python train.py --vocab_size=9078 --norm="rmsnorm" --norm_eps=1e-06 --init_std_down=0.00638 --optimizer="adam_variant" --lr_head=0.00936 --decay_fraction=0.604 --decay_shape="pow" --final_lr_fraction=0.05 --seq_len=1024 --train_tokens=409600000 --steps=6250
MLP neurons of a small language model. Each row is named by its layer, matrix (gate and up: input weights) and neuron, and shows model dimensions 48-143. Each number is 500 + 25 x the weight over its row's rms, rounded and kept within 0 to 999. Numbers have three digits each. A neuron's up and down rows have the sign that makes its largest values positive.
A block is one neuron, or neurons of one layer that tend to fire together. After each block is what it responds to, as a language model described it from the Wikipedia text at the highest values.

L4.gate396:460493495526504478539511509513529485483481541526493505465504543510533546512478503489502503451470468498469538493494522500489532492463508490480492493501502486472473487482517470469491472504513487465502479518520452493468495478508486517465486453452492506487510499480483469485438523497422459510
L4.up396:481502516506535495535472506496475488497490494516468464488514541513504468537487526511513506456505492501480534515491480509492509520500473527506558469478505456482490465449513536463509483503471507515522477530562474469512484484476523509457495459515497503480481476475485481461473491512504508497
Participial noun modifiers. Adjectival words or participle endings right after "the" or "a" that modify a coming noun, like required, estimated, following, first, underlying.

L5.gate247:488499532508503515517487495511506518485531497507501529447488525533527512514515495446496514531463489475467494514466521520517509512504499481495441481514465470525506530512537464485498497526541505486481494451508538531499500490480445528493477527531502505440494503520487465480524458507483539488
L5.up247:463510495460473506506508540499479485453510459524499506496502508547495472492491468518495532513492502522485475545508547518522560492511536476489481488531507479491502524504471483489518518504481475494486520509528510440552502507498511501505538523511492511486453512476493454500475498465506565511
L5.gate267:492480484453452490525459516527526495530513491487504507453467512502488536539488459527516487499464503485511499516492496446525511504519434498499489457496506502491527541533460504509504456458502496521529469521531489520480536499507468514518536476457515526508497501499471460535459529487503477491
L5.up267:479457491488502504496502509516487432558524522486496501500480547456514535497467504452524496518479512517495556491480478515529520485480484487513480483503483514507516556535464528517512505511543478543500513495491506512474498487496496525537509495513522503461543516530475483516477507496481469505
L5.gate633:472489460479512471515517535503494500455543497495512506483521470505552517560469492488524499528462514460512488484469470521502460499489531455504524494488541488442477486486516454449503480458529529473458538521482477522489562469491435544463474516476510515492497510523484502516461496491487510516
L5.up633:461493510490494469531486465467492480492543507509450519483489509473553491576484527494489497503517483482493499501549539454540508463487539466485485494471533502510543474485496520470521493496531555505427517475487532481538505506532490520491525512465542510499505528505472490503503499525463524494
L5.gate1167:473534467492518507516505472544499481510503503490513549518453481498509520494498502501492480485495546494516503501467506492523516476525499502451554487513500506509511450469505465440479513525494486515502544467461494494478540461533459528486497497488560508534504515469515443499474469510512516515
L5.up1167:478511528484462515482491531498488442501473508472489501487506518493531465471531509465480496530500500522496489515554545499536507528497486512476477507509522496483491477540457511485469490486467489522426504510496481519484515478479518550516478512531495476465497498483512459550466484492502548521
Foreign-name opening fragments. Short opening fragments (l, d, D, N, -L) of words inside foreign-language names and titles, e.g. de los, Palazzo della, Al-Dakhil, Agua Dulce.

L3.gate8:481480509514464462456485480499518453503472528497509499539537537510530507492522507524523504510499485489525482484491479505507519486506504496498488489491513499483511478472488500436496523497481473528427498497511456486485472521497549458506490507479479566501483498495529472531490481524435499477
L3.up8:479547485505463444518502497501534478481505515492489508489501515539493519441476442485516522474492477514449482450516505497546537530510494531537493479499482504511517511492488498536488502451469504519529470493504513466502535499528480530509531530509472500521496510506508556484521501554488491569
L3.gate68:464494473478498490497477523508509496466534525481498461457503526498453497486470508512543539503519473520486473479515506508524523482458477518477551513534451482483495520537500486499492464452525452567491463536538469462440473484546472476465483477458478524508537502545487498485456478467462536497
L3.up68:499502489453455511483480476471542511497515505515491513517531527503477485491505477493510472502492529540481520542491471478471483485499486475498502534524483523514473483547503486530494460510509494481557510504493502497456509508537520498512495462499451528454457500506517494512502491507453505461
L3.gate98:491469519470492440479504465521508467535479555526514505523496527483460499540516473474498503496518472469494504531537521520498541530498504520495470466494507500510478499474505501514486522522493501493517521500503479539512512452494478500488502499472473531498485502529494491531480502532486516500
L3.up98:506521494455490503485494514512486449493487577488491500516463532522492486491522523504542486500476495475519466489488500481462515488512497491527499510523482470516481530470493493515484491510487473477483480464491503485522534492487507467503555476528482556478489499514495515506465515481475516522
L3.gate388:474524525507537460492500485484482509517555514525525456460525528483489489504517497526478519515479498532477525492500429455501502531507494454485494502470492501497495539488521483480470504505432539497502498511498472477531487487499494489457487510497542492507506475514539488454477465526494540512
L3.up388:520506486520456430537479452503494455476586517540461460502458493489518505485528527486492516484517511452470438490486518501468507517510508503499524473505513542489525481499468479531494531491493453520551458512513528480455524481488528532463529520461485496463500464483563518477479479493488522523
L3.gate512:512497494504467479506506475500492507512527489484487491490526460491501528511470525497517506467477489432466549497506501521495498468471511484513518515535494474503487517466504508504521523518479518470463474496505515498494512483527526506470481442514503497472523519481512479482457487559514547477
L3.up512:501475480500467545515478473485500530568449505523474531473511498488484515512527542510502472513525471452495503501479490474503524468505477506427518464510518512545481519563485513527558516512468488495538501519564534511463524470504515510468489456523495521511510489483487485482460484508541519538
L3.gate514:459504505479479481505534557463518480445505480470500528496528504511536506510444514511508518507517530489492508522475477504526499512510519508480521508507504487484475520498534483450465514496486499524488489466543429519461441529518447486445476471509464499473476514506505521523476466512536501497
L3.up514:476489472490517496500521522483471498483480526540526534520494474504453480521528475492509498460504539478477510495500489527489536562519509509471500505454493475522470498520476509459532475444514505507503494520476431534502511456502494529513469461492499510490506480474471508524471479481498534547
L3.gate532:537472566527548483490525484486496488469505526522530532505511513485477498553492506500511517501488474532440504494516513536518474523499513501460505480487444515503497546484526488456481528500517512487472460464515520517502478468527503514512485496513492509495498477505483431500501499518481527512
L3.up532:550485495494476537506519510486498471476523520536481483512516496471456515501466524497472475555511500521508524517534487493491491479497499499502526526434506527511491502487471474487481509457498489509528468491495519513514536478499480491469501543465510487498485481516504465517484496504472529524
L3.gate536:489524510476501512509465469494503501504512506505509484497539463489501540528473513466482558474500549522526542495525466562483506532496450521498515507488499506535517517513458470497504471501505452521472469512527491505528504499495496528502526524489528507511514477490520483487506503502434533484
L3.up536:531557489526512505498492535488497475513512516485440529552497486554463495497488559489501494490518466517524496517511449514497507524524496527526465533527484538482484517510539488500467509497532475518492468515450520513485507509440490501492527485491452486527487512539518535508511520507480469516
L3.gate571:478494558510543520526481509508476479512492478462535535476515531490520515509463488525484534515479499573485516506524459491497519542468498505473502511534500517497514517537495500476476447476487467488471490466559492452493444510482484526510505492549493502513485479525518494489477431485396510485
L3.up571:465520485514512548536481503512493493537517496511491560459492481473498504476456533465511510481490487530500544492550503498545512513503490520531494507490454464526479500500505477462483479517480484493535521507557505526508460508451508500499519496509509510487530472471527470476502482489498509489
L3.gate705:453438516503474478545496507502546464495499526516457511484511522535512489526498505476497522530490499461525503503484538547510493442461494528477485486493474491542488511513518456496508461519526555510487437465461462521498482456514475487485497493452507493517535487486492502506524476469505529505
L3.up705:515494498530489459529523474514501485514472508505537487463494501495510483481474430528500550535502467468532504453490505546513540520503496506481452474497511485538498510527533538493479515481512503448492472505518483446490505453531505501476526522490482516533504453489504483456498489470491481507
L3.gate760:514508517518503493519503507479490511533501475523504531493529527499486511509485457500477529466485490516488490524489488501533530524498487488437516504503479509494461480461509491486533491502519521532543478495500521500540494502504477503491500496495496549511509505514506471505429454489479528502
L3.up760:449478515496479497461454544504506476503544496492491511485515469493520532539450490477481514485499473455482497500512471532510482502462506482485524510532490522511467478493492483434482514534491514491484507514527454493510483459506510488456495496476493471514548517513496492520477471504528528514
L3.gate981:504491502456490476488463502502523496476507518494510526497534502541524487512484508519482556502478516480475519507473517531556494498471485505477468486485492505488486478536520500465480497497484496512516518553480492508538478479440457487505469503461478490504485484495496498503469457555481477469
L3.up981:501527513488487489502510483466492516493563496496501545497518520534506477503470451485500528491464451514453519512458494503505514562507487494490481506491494515505485521504489521526552492577489459522494508530458486469534509467513527476527507501485535483507543536499459430452449508458460508457
L3.gate1092:523474506486468498487458515482572505496504511507509482470505493494510530515510487467496438506510503481467495483506504518471497474530499468538549470517515517465498503492569476503510484465488539516538519485506486520500519496525552490469485509445517559517450494539500516508495462501464529521
L3.up1092:532494465485546507494487481518479493470553521497502546493550546485534533516466488529486479484467497485480470480513470477458487472521507486479511503549522551499536503520490542510498510485500496515506485531511511479476495495524534501513481533509498480468486491513495484503425439515538502506
L3.gate1111:488485509478461490509522546514522504480495512497468523501506546527471468507513478478507496506524524514478514491532532512529475495464530539473538491513483516510493538519502503471458480513475523464529466533477475514514518482475495490514465530522483489510477545519481468492465478482494550485
L3.up1111:536544530519501502499507494484529452481539512477493530481508523505475522480481508506495516501509510476535503505525503543488540495485548466506494512478469528493518484514520485512509499499507471486456503513498528489525540458515503486465531499442512482543517538545540476481475476468476470520
L3.gate1166:547521487515502547500488537503521469446477499508535493524537511520483441496484503480511508473488513502482498500491470487508540520501488493475494493477471475482482522526498497483476490485475475529499467512477494480493489453523513502449464518510524501527489505519519504479530493512480481470
L3.up1166:492543520459527483486469488516479469540504504452498491504464514500498478525496479558467502522459461501467508521526500465480473525502491483490464481522501495543449501486491537487503495497515525463507492500466480518498503485496493503501514485484465476491461510520519495497501502497512516572
L3.gate1200:497559498523462509493496509482502492531518512466506503503498528535499474472486438459475496497518501520470499484478525483502514488538484503516568528467514468480521543474455506495423517486500501547527518475479514549496474493490469462443546488486528489486511529493499517518492488481478528487
L3.up1200:499518505528516493487407555490511508488470486539479490496496504497493450538505468529507495495528537505461516464503525488460490505500503535510458540512497541500512551516497482483486544508494535466469468510531485494505456485498510497487466544483497462481501484526497490495501458474513493529
Past participle endings. Verb-final pieces, mostly past-participle suffixes like -ed, -ated, -ing, or whole participles after was/were/be, e.g. straightened, forced, sold.

L4.gate66:501503535469467508509491490494541505443491504505508531469527489489495512473521514489505489522527514470505547511496555527505494521519510534494512503489491453503464486469461467520496487458491518487542536531494480485499505495507536520481511501482481549518514499495528459497500510481496466532
L4.up66:496494537505470476501482458495507492462509483442546464491471515502482497484505504464488498525496562488517496524495534502529492485549502511495478491510538471517491492481495485531520492515526509562497525510466481510481499506510510505512470551483492519513507524512532518496500510432506490470
Foreign word onsets. First piece of German, French or Polish words and names in titles, citations and tables (Zurich, Zaire, ZAKSA), plus occasional sentence-initial "In".

L4.gate327:508508492493504516478480529457521455471535511495529573528519522490498479486533508498519532516442527502510513492490516501517481486482538437565519494548544469460495509480527512494453488544516493449506482511538487481511547535519542463514493444490488523527501510489550500501463512484498515493
L4.up327:509464511481522517486496503473499528530496452508500456457484514456485533552508475523450499512480492492512465504486501477550475507494488523523502491421503497487490550473483533498500504491480459448585424533533442498519533495521521481503495481540508482521514505485500499519471472466515534440
Possessive pronouns and word starts. Possessive its or his, or the first piece of a verb, after an organization or person acts on its own name, assets or career (changed its, re-branded); also first letters of paragraphs or headings.

L5.gate68:498479493477502472518520531503493514467475516503497519525456492515507492530559489479503545469524566510474483532494465528515490495504488489529492516495512481482533526478530481481517519508471530500492507507498500551503501492487517493486512473488503509466496468490440472525469481521502522498
L5.up68:534506485488492512512479548531494509503499435501478493481541509516542514507496484505524502506513471542492500505517507515474515549489514521508480482456493479500479497501522541543471469528491477502495485530490474486506507530487490545519473478488495494485476505557502484482488484513438459528
L5.gate305:511507493476490482504462502501510468502475466505507520494506487497480512489483474435485520552481487488490511516476500549515488478488502489486521484473513511499482511509553498467483500513504493556552498504499472504513542494531486489492517530474509512510494503530526517518523495504503498525
L5.up305:480537516504502488494480478540451500517452545522472465498515474534518510465487480511483491467550493484503490517524467460502512523529497507490540484502475445475526514482498507479521478488513521469494467493503501470506459522495471471537533467525484480482486491483499515496521502532503444505
L5.gate429:469529520499515529495473523511502491441512516560493520512491528512531531518510488489473530519464504507461488488545464529507454493517492485502494503504497515474512459474533485502459511500476524462501512483494491493496500492475518481492528504479503503474494506510509507494490497504472472458
L5.up429:473520515513458482528507469521478545496479525491508537532494501544533500518477504520483488452474497497474508474465489507493501534499460477491486472487497509539496508468528514514501522533477462506517493490491500509517465487507516473450508501483504482482529453494500496487463496493478493462
L5.gate925:513465515503474513486486493485520473481504484467514557506511555507536483480515488499516539521516508535462485529458514531521529496488505448500486494543489511432523488515495512505495473504505527491494495521473482453452495483502446555517496481494519518524484466540504519518467512544492580527
L5.up925:508521474475456508499512511509485461508500530486452475484505508513496486451464478492502506481521498517459514497493485482504509507507491488511492491551463489558513503501531525509503491471488474504543472505528464489512487496466458514520504464533524492518484506455488521482503516461471533471
Passive past participles. Past participles of action verbs right after was/were/is/been, usually in passive history narration and followed by to/by/in, e.g. moved, transferred, opened, sent; also weak hits on "(" after organization names.

L3.gate158:512478513454522484495520550478509493483518540504514472491522499540505486485460505498501493496483509460525481494443524542459539495511539533496491500481500516428506426476515465511520490501519478524507548512495514449552504520468513459528489528508520555468513492473510482552480526503505497517
L3.up158:506504504549501479483445519511529519465514445563500474488478528524510489475543499467514479500471504492524466481490520507473456487498494507506490497490528512477471544536518491498491455493508507506454476494516493492480519491541503515465486497490487502489522517479531458510501484467490488474
L3.gate175:487491464487468475508499467474505456491475502510522483508497507480537524510491510460465511517481511447494506464489514488492507479524504496496474472501502474477525501464526502531461477474478460492471468538493505476471527520524519501492498521509447523520495482532503478512446506458479483484
L3.up175:488507501497482471511530489477534505570482494482515457517492511497516513501484525472504485527537445538511477437527499492423552461511528518524459456516480511461514498505509528471487524496483470486463472455441518487517481524448481515495488478540493506508493457499505490445552529429492489504
L3.gate318:507534528503465444499494489479526481489533498512516495510480517470505518492531496503482499492514503485459486485541542458439529502568465500506472463534502505469521489522548502502472472480471469504474486504477544523520514493463497523504524494484463522505482513506536490536494485520493480481
L3.up318:492520532539454490522479487511504486512533512511514472495495531478510479501494453501502474478527476522455517487479500480484492471506487535515485496531486500485494505529523498505481506488516503442514515525496503508537466520497552505560480477520497546506518530537482480500487500493507487488
L3.gate425:515541482460502478562488480484507460530502503495519502515450516510527531484549497475479557510526496465498516484440491472465551527525509450489519487529502489481516519471445505482472527462514490518511484504526499511488520536508512502504501471486524528534519523489501503512478507494502573524
L3.up425:439472500516491483488524489509487489500467482492511490484497489518519500493518501435544480462517507477561501465484529548470510479531517502465420485520519547498480527489508523471528490489453493491523520496459490494467517487463482477497517521470502540514521505516525498510505498492483487515
L3.gate502:504473506464472517514481515517487450482512511472508543498478522522485486496486541512495510531489479507462474440455474518505502486552546458524492466530489482481515492518474464511501466448514493498480520488545501538495496472478470457527480503507500535503512488477495456494510504475466519514
L3.up502:488509521515474492547518552533496533513483508475544489486505482482519498524502481518481514522472451554474500510490510508487513496487482463510516488508550469478535462509502494506519491482502552503514509484486463526474523527450471507496517489485519501471496444509468483503475511493505518509
L3.gate565:521512480506494466489498487464483453539489507522540485548468528501490516483513506470498475500529511505536501488472510520553517457493479479529480520497491477495458542538509461480445477475512492507498457504455498490490467460512451509476504490414542496501517521502500511521498522504524496494
L3.up565:512458532494528515473525435535498486488476502502484479483516543468510532499482494548470480521547515454461458513497515482492479481480517497514476499520510492501507465506494510467481501476536487520461524499512468537504497498556542497585475500530512483455476507524517518534487486476511493504
L3.gate640:492492501522474532510489524511507480516502474502542478463489541497473526549515488484521486500481503514492514478530532512507484494464512523471506465520512447456495518506530491483524466523482437501561513538530534490482502468475470539477486492488494506527491469509484479483495493494467500490
L3.up640:501443503489469510518493473507486461544520494473504515470482509518505519465501504466497495480498486516459513531487492473482514481498484544517500484552502480472532514544488515525502475486468478558478491454456468507505526512482519471531498509508512531492517505521531474533505526494520462536
L3.gate700:457470458543458516521493482505541508549481526528513505505494490542512511533481475512549525506534482489528515498510503521491525472493493484458522450500500545436460532472517453489512495478527456498492493491480496536509485465513493527503517521547500506575538522518474489470511509477499493498
L3.up700:520485511516498531462526483503451480474471496513491465532522511528527503460556481524480496496514523450490509468524547460511468504503505465539448494539515497468464505538523482525455519500471534475492462440472509552474496512506536506480499502513520538497518484482505524517518513498503535481
L3.gate721:514515495479458476459511485508485497508495486527478484496522507508531492498513485438504560548464508491507476470496541507471511503519512449484523525532528494489476521520465490491487498513521478538515512498484528498499502509459471505516501543461528533491496487470485493520510532492530522487
L3.up721:452514481504502515500471513510478511499522478489491499492504500497493488540490485498458498473514508504485476496480474515488493497526524438532482476497498470480537476483513516530508495481466511471474555533499459483470521513502482522572530525501504487478440493457483483531527497491508520463
L3.gate813:457512554507477497499466474508511494495506507486513500505509480507490487468520486527505518467470535513507487498518505462494492488471486464493499469498512532464521559489494477509513429500516461511481480461505471469490500533493514544466533517442546518504518550483497489521477534519469489504
L3.up813:523504455460517489510461499485460491534518527566442522519484450478505513524492465489446507519565510478468495454488490530514521476545532510498513523490488461537518500489491517483522481470494505512507532521511507506512529444524479503531517509513517498501485447463510526535524555494523498512
L3.gate921:484477507483492499470498514480539512531497481519489444498502491464535495521472473485513511503511490485500476528509493543505500487486493501489499476502548522485454514531493512504486435488487443507480495524506530471518519533487482486495537501504508566544502485493502449555524510483521486471
L3.up921:504508524480445499513480514542500463516520455487456500499473541499487540495521534464504495487509485522500511491479512546482498495539485493495468476507527524496535499516515508554498449495517508507502540525484512517515511480456507538502525455523487500534504534532536485508541495510515541481
L3.gate996:521479497519513499486509474511492483506501500492493555493458503523489560513499489511478470489520476467481477508501499448520534505498529516472502482528521503486543491520432454504552438467518509524490540461522465538499501486511480514479464475491492529507512480551501452515533512517492523489
L3.up996:474520461482462498481491487461493478506481512515475404490516517517522493552481519516474515518543476552507529507521490514521458517499508528501531497479542503511482489504504521504483461504530479508501498504512467553481511520526479520480505491569497481508499509447483499469520505467500496536
L3.gate1102:518446498506513494502472506480522515463501494494540518474471492482542493498492472447538489495507526513493491475519492471492509494507519484519511524473523513489495501514505486504471522539537472470482527495525488480499500497464497489510488509496479543499471500483528511507463483488489477509
L3.up1102:482503506524477449504486507492495461493495537471491547478474472500508494504439500470538503499507502523477527537524484484524571583515519496470511541485493494523506432525469500517496510532536485527487502495505494495475506509442534472485490495485466548486510496508511500466535485492482490515
L3.gate1138:531519519460480524498502506510516488476533482519482480496514494467509530474536477516497538522477477500488471506462472454471533491499562488494489513506508468526489508447480494485514491490492448489542551498533514478563504518512478522519523481491481504541480509496539474533516479550472505474
L3.up1138:473495526511532512483476488485496487487468509518457498514514501508517494447481551535480500508531497519494508467463498518455545479495522484522477485505495524467499531511536513522484504512497484495505538490530465495523555501513524508500522470436506536488500470484525535494463519549510497526
L3.gate1212:481492500485453461493472530500508479467526543532475520488463509464577489507482501455490479520481504476498503527450492517570544484538507492537497505486515531469515466479504499476508473518517481499485534502491496509483504470516509476524513493464471545518480521513486475521482483527472502537
L3.up1212:524498520510478531492483502470518442501492493538489517503504489545540464505495553448501490528485554514498516493496500510497522476532464510511501497469530504474498473492498476454550512565489542565519525498477504532519511529520512507464483510478504521475535514480527523521534523493476490492
L3.gate1261:535476503462497509486497455485509502488514494500516498485507513503548531490520494492517508526512518501472507519532471468490539407514515511481461486527488484427529510515457477503535476396522499482488491518502521511511506498516481503526501537507541517529510501533514431518477500532501489471
L3.up1261:506475458500526485510487483533510475503466460498464514510470506544495526523500527463503452542508481491483501487531516504515465444544515478557494465473512511523487503463507487504453530474485540514486461483509535484506495522483511519525452481487536483500459515491499524489491507482526497536
Name-internal particles. Connecting particles and initials inside multi-word proper names, mostly Romance de, d', du, des, and English of, O, e.g. Plaza de, Arduin of, Côte d.